Weights of a small transformer language model.
Size: 9 layers, 5 heads of 64, 16.3M parameters.
Architecture: LayerNorm before each block, rotary positions, no biases in attention or MLP.
Training: a variant of Muon for these matrices, 503M tokens, 3835 steps.
MLP neurons of a small language model. Each row is named by its layer, matrix (up: input weights) and neuron, and shows model dimensions 144-271. Each number is 128 + 24 x the weight over its row's rms, rounded and kept within 0 to 255. Numbers have three digits each.
After each neuron's rows, "fires on" lists the tokens most often at its 100 highest values on Wikipedia text that the model never trained on.

L2.up1109:135157139134131132127118135139111120155156176136117146134139138136145106107108124070137104151118099100110135134129106154121105134120123163122141113152121122118170113132088098145171172125140112159145155146115101093116114091151133119150138126148113121129146127082152145111126139140120105089093100127141105112093073156156075122140138118109132102124119113106139130122059151132125127082112
fires on: "g", "ed", "es", "y", "on", "ly"

L2.up690:157147077128119138171130125139179135139112138146110121112076126160153104146131130119115114146165096104162150120148119186164135201128120132147109136110127151092134068125098115119143117148132118112164090137124096100155135094136125113111122099141116178122130148118113111173139124126105104136112156128138129123145110128147166099156142089127124135109092131119129137103168138099139124123131
fires on: "s", " direction", " operation", " position", "or"

L2.up597:143109106148157135132129111127151131168132118140196166121126074114115138135137119135106116131119139149165140135155123132116117127113091157151158115096103118113098134130106112126122104112165150125104122102165136119146163127106141114110151123151168123078164126107086123154151109126128102154098160099100114137136110101184128096096093136178113153144089122135121144104105133103136094153139
fires on: "e", "n", "ad", "i", "an", " of"

L2.up1088:133130137130092071106139125140140104144111134098161114156111166151125130101092094136134139150105127093113107124110173162103150129110115134075155134136182151151132153147107127127141132112112141136122127104137169115089147112099140130105113113127154138150136127078121136083121125120170125137096167162099102133176185178152124144141119127126129117136150146076155089104112156187076133148154
fires on: "gl", "fr", "bl", "red", " fr", "bo"

L2.up256:137126092121103108127155129134153094151152153163127102106085059104144126109122142143165178092161158151126198112097108122129086137109110132185094134125132101102112115143107130130132125122123137127115164166141077151137103118156129184074146113120133113094142108137146094134170142131122145168150144086083131116145099112144143122120088114169119155124090122165153141111143114130157156083125
fires on: "t", "g", "ed", "k", "s"

L2.up1022:139091122141110100120122102103129137108142133137122101064123134097121104118112126132105106121111085150111119150103135112111158191089082151124120123148140086114124103131146084141129118110115125146132144077134127135177159141175114103157136128121163122103116136131107100133108104156064122184141171127148135159150070159159114132127129156140128136152146135181122115107135138159112093137135
fires on: " Ro", " vi", " rem", " Rem", "ro", " bar"

L6.up714:119130145150136151114056141134131126085146125072118113111154152138098121164115123097154113108103143114116110126135137146153133144151142108152128143119106167122132127137182109133155129113112143132126105158106136179117171136125138172150120130115156127142120114059113112113114147081135169123144082151135111102112103115163120157107145181080103068133129150107101138074133088137116148141143
fires on: " st", " St", " p", "St", "str"

L2.up255:108149136064135101131100164161107120126106131161098126143134151097143174159137116122150127135127152131085106157122126152116119159134112134136129131099119109164142125123135143126097147119143119156157145146120085162136111144184149184123128140187112057137162132128146143126124120154093123111122122158157135099154143130145126101099095156115142122095121104131148096117160115138139164132153
fires on: " ex", " att", " pre", " inter", "ther", " conf"

L2.up172:165140099087128142129110073106124130120161146142183146100161149128134148188098163110157114108119094100110111167112123143134103100148126118121107152126126120125154147155120116138144112093142124130101049150136124106105145120120061110109108117140141120160151129121137124138107049125122111121140126161140113105076143174157129137122108110159138106110068104117135123070107141154092120145119
fires on: "'", "-", " U", " Da", "eg"

L6.up441:133127103090133114142114163208136166163134148170149181148149175172101127135096116138154103122125118138138157129141122124153128128126141125092166131124150091127095102100108171111117151122124113127145139153143117108129106112135121155129112170176133128163120120137135138085127129140101140137144171141151115128121146120154090135084121148107135116135112136171126108151092197085128053140099
fires on: " an", " An", " gun", " des", " ind", " man"

L2.up736:085132121135139131148103087135109130151147159139057128144161159126098094101102142112090184089097154132093091136129134117151129138127142140117125170119133127162108135157128086123128123131122153175120147135133164165104112115134169140110137119137062118111159143087095164097140153154095107093121137142152109164119111144150085117111177117116130109124153115165114065081134103159147096123147
fires on: "s", " War", " death", " loss", " wor", "go"

L6.up645:136105165133130155103133123137101087116109128166148140111152163113161107112110096105092099134104163178106157133173084168112101134112093108129090117137110082200116123114121115154131150138142121130153168137166142128122134102177146092129140178122156154131134126137147077136138122092132157114146111088131125171124110117121113146082148149102154103116139123154125149127103102091123127072138
fires on: ")", "19", " in", " election", "I", "-"

L2.up1008:085135126157146182132128099107135145105103114161086122090139135158131113107105127083086094128152116101108110157140119160142151098164100157160126136143143146142111160120112105142120120122156138108130137123164121120155110093118136119120117137140111155102103102141148118143132108130127124120138103115177115128098101143133148131111143125135103087128104130158142174114130120132114117126120
fires on: "ci", " career", " Ret", "ed", "d", "19"

L2.up1017:100108102145063141142115123126093102134097146118140147135150126147127136137142099147147162107101127168147140177104123127153121098102108076143131147118131096106152164175104072057126124156104054102100121139160094156102148135106157100113125094141137127085125089145124164114148091084117106117143100139100116164156106116132163157105137126144114121111123121128114121161140071079150131118148
fires on: "ig", "ick", " never", "g", " only", "k"

L2.up1037:134150108134132113153148142098097127122064120118144132152112113137115154107115151117099137105131134165121103092162158108140124172111148138146140137173143164123139113099142167168129160118122137147128170119153137156152124123132091092111115059101138150107124140117167108092138205102164098092132135128131121122141105083147177147126085135147129085086163177183108088159120114098139110097095
fires on: "es", "et", "e", "t", "z", "er"

L2.up302:144144118123156104100099149143131155145162091105140089110128165136107109116170117132094171150110114117133143149120125123138068115117183168112146167114133133110123111129161136099182119142066120125122075127094161163151125129164146166088106123122107134085159128107169148089096151151148142147144084147148136146106124145133128150163143109137123128120147156166137115097090121106127095120149
fires on: ".", "k", "on", "ct", "c", " du"

L6.up727:145116100147148137133105138087170167110115139126167146123100130122140158135103121143131148130156123139125143160110123142124130107111084110136170105109112121133180119148142165115106171075106160143090130099119098113115114125172117145091099122119116133095161146145139126107142136067136067127128129155151134149118114114098121086140139118149132105124112156146118137129134147115144113137132
fires on: "=", " =", "go"

L2.up746:118123118157085100139128103115141135092120145141109145112104145138172143148118154098093142152150139115156131151126132119135070108090139121127122153157154128169145139167143097143105100118145123124139139134124134108104098115095139127137105104108144139141112137127083126148123172089140122124080107081113080188122096135131140160119129165088141136135132136140103086144167158101095120094132
fires on: "=", "d", "nt", "men", "as"

L2.up644:108095121125111145138097134127169122140108188147158160123148138108166153091113116131109116109172111133091146128114120128127108144127148145117140173173114153117128134159115128169099110152162151115106092104126155143091085133105147132130126105122096164154141133155133137146152101175110109133148114114100130096135143151109126081117101075113098168091189127150169134138127141135124122119115
fires on: " life", "ji", " Ja", "ship", "g", "ing"

L2.up925:094135121139128118146156073078105163165139206134157182107145146169143154147068132122146132096144136095183111132127143123135111106159085117111127119120113147127100128137132106144087096083149125150122149116125107140130099124159142152127127122128133130134130140102187116135141117111078073149152139101128108142132140092140111129078125145141139119140125113141136112131132099148104162073112
fires on: "ho", "e", " h", "ew", ":"

L2.up989:098124122098123151148135114145082133109136122098157152102102106116145156109112118128096122117136147151086098103103067130117145154136141130130168106135186095124117098100142155166171169133105127133113152099115175101121143105134134117108139116178149153145122101064182106113117129091137148138105185143138082170124102192162130106086088135162126105121111116107134117137132140144140139157109
fires on: "t", "s", "al", "ia", "y"

L2.up1204:088098103130117136131093104160115109104130114115129144132124128137117154118130134098112091156155171145115128114140115130139083099122109187133125090113103112114133126102114113156099155178132117124171135149166156121164148143108162115159157147118188093122108120107131166135071132134140129151163129133165134158131158110184120119109142120139140136107149134118075143093089121134128167170161
fires on: " st", " St", "en", " pat", "rid", " en"

L2.up932:152124124130154148109125102132123129131091140137109137129146112141136136123085143138136124160179149118107111131108084127135112125134147107110123112090120115118137091146090117123109108120137145115100178160160163090147131119167189109132127121151107104141134123099124165127123122131126128123123068149114137200082124145111115123133147077102126101128121118126099116134113158104190125137078
fires on: "d", "z", "ing", "tal", "n"

L2.up980:144144113123135178126125129159138118101128146146141147156139096130133126140137163104106103121153133142096152128142142090155108136120142124169128117101160135120150125167144097149106134163093123152117112119177095168141136124130132113084160165134133089129117137161104137131154129112156047126155152112117121112144138115149107124162139111134160146130115076094110046178125164104143084124129
fires on: "e", "n", "an", "ns", "ian"

L6.up571:115100126084110136118104156145142111159162096135142131123155121135161126129160140134125127096149106178132130144126128102133154114129134068169105147094124128124134126149116123146151138110120116178186128120172114138094111174091101116086160173119126124153137108113152121126098164159132126149182116122141127154065151126139141152108157136107047076116107103122115160145137174125139111087097
fires on: " an", " one", "An", " An"

L2.up1112:157149072114097112094151177125107121154144113107104097097146157174119155117149115120134062139099146132105115151114159129151152147128122110111158145089162182101151134134099136138128125143142159132119126179107121113150146131151151093143115115127158122146117135136109099138108120146117123182128121105148120129123178143122117101106118099101188151173132115125162135097106164077141119127152
fires on: " even", " of", "ous", " too", " but", "y"

L2.up201:146089151106124141166143162138137081089132129118189158136129137128134113146110137105136141113137154125075141153117129117104086146146149133122161121120143130119084116123125129131147162097125136157146090166113084159100129142159081048142146108141120123111138192121124109075126164129138152093127113143137112130115120112143131106110146119120148102122108133152116138121116144105150094140121
fires on: "on", "g", "ries", "da", "es", "weight"

L2.up579:148143178105127116153128104155117136104118149130133136082125106077111140090165145122116131139107131155139120145113145221115143174136161114097155135141127123138140152114134139140114111112156125142112113131116168101090126085127100103111155142133055107143106134122130125116177097146124083117185139140190132118100142105130133125169127119091098127139143142110107103147123136102137152106103
fires on: " to", "$", "ed", "ist", " by", "ex"

L6.up600:128098142114176140122185137096161206077167089109170140153107113116136143105137104150124102109129172105117148091113130104136113108125089142148101127102120132131110159127123159133100097133120124112121162108109124069097128146154127130145091105121094160117134150165117145148126115083142131113167143114111139163112089146111052109121172121102110162125154095134093174114125166167110118097154
fires on: "=", " =", " life", "ts"

L2.up1265:140148129111121092124122164128132186139113121109092131124141088115096081152113150121125139099165125173151112108095138157122122164118110133169081112127069122105139158140113143144084079121164127087082127115168155097155125135116127124114143100167131149117136076147135129110168168124120142112178130087147140134144097144135151122133170126112141131108150117112077136153121145126141122187126
fires on: "t", "y", "ur", "ble", "le", "th"

L2.up995:119169124116140103142097089130124165126133109148118129141130097145133130100097145102091121139135118098140120170138077163100125123109166152132158166118129142124137153117127160161117180119148103170146080142114133122118085150128177163101108127163094146176113123149119154124120153118161106137134117121111113090129142128156134102101143130101164159120136126153104109103126135136160076096115
fires on: "ion", "ment", "ons", "ce", "s"

L2.up58:105160124146109100156142109144152125198100124207123109127111107123143124151147170131118105170162082115135157128209117132159117147141145114149122178152130127096115120171112087126137140159127145149124119113115175137170121130165149102120124107147077123138124108105115126129140145156116105135137111119140166081145110130163150126139139125126124160142116147111131162106111156136122131127090
fires on: "t", "n", "l", "d", " Ha"

L2.up196:129140120118154119140134125106129122163130106078153098144170143130094138122141175150102092072129106145099158149150191114142133142169153114125093151164155126132115121143151121103100154094110116152109131134119106103128136136139147113131131123159115176114130142095179141119162107126115150114170151122154145109170105132145102109112122135107163131147158117156103113118125149122172103145096
fires on: " married", "t", "pen", "d", "e", " died"

L2.up586:114161103092135164136117146120149131087110132146141139143081164137157152090129119120122129152133105128152103152115131151095108136079135123115146121119161131156106111139140097101133100107152111143110126164127130145118110133142082126143101125117163140155133152121111133197132159119122130114144133103127129119149132083150181113103169134149156116132136128077113151137109109106146170116113
fires on: " Label", "'", "d", "as", " join", "loan"

L2.up673:112145164147123150118133140078108156119138146124156133120137091128118144105111083107131158066169139120135143112124132125129135120141131120161107117150135122129129156152140129126143162097074116079143076148148125110130137134173128105149089150160158166134107110126136100092101090151107068138152136169096120158130131157153101117122122121173152114105159142136122106170131119126140154201120
fires on: "t", " only", " Wat", "ent", " Vis", "s"

L2.up610:174163176125129103126144138086091142153139142143096114135123105134149188084118132137149129108095143128094100133106148105165139136106192134152128101145150137108145172116133156117142122109110087160141152128079117159161125137151137145110153112156099129146162159163114096130152138116149120088140150129131164134096153156156141100112147117080135118087123113147119133120127171121151141095111
fires on: "y", " to", " of", "é"

L2.up470:141127184110129106177103137129119168115156139128054138113139119120137187099098115090079108126151153093116114118161142133138099127143149134134123119104117102186141146107139097130091111108140101150161117100134095141193109117154104136114110152089135120128139160107162100140163141110131088157131160124126119118133138098160154078136143160119125148108109095106139120159134129131135080161124
fires on: " of", ":", " Of"

L2.up57:130107106136136140157114157137140118138129109128149089133099117157147156135159088081127158085180135122099105141130120163095102120126147136094109123139124111136140132111130088125140154130176141131119111137142106117116114133114139144105132066150134152135158144141136124145115170114169135140121127108137125106151097157138168080093124138124125170087130128161123142086119132146133106117089
fires on: "ing", "ment", "ng", "ion", " Votes", "g"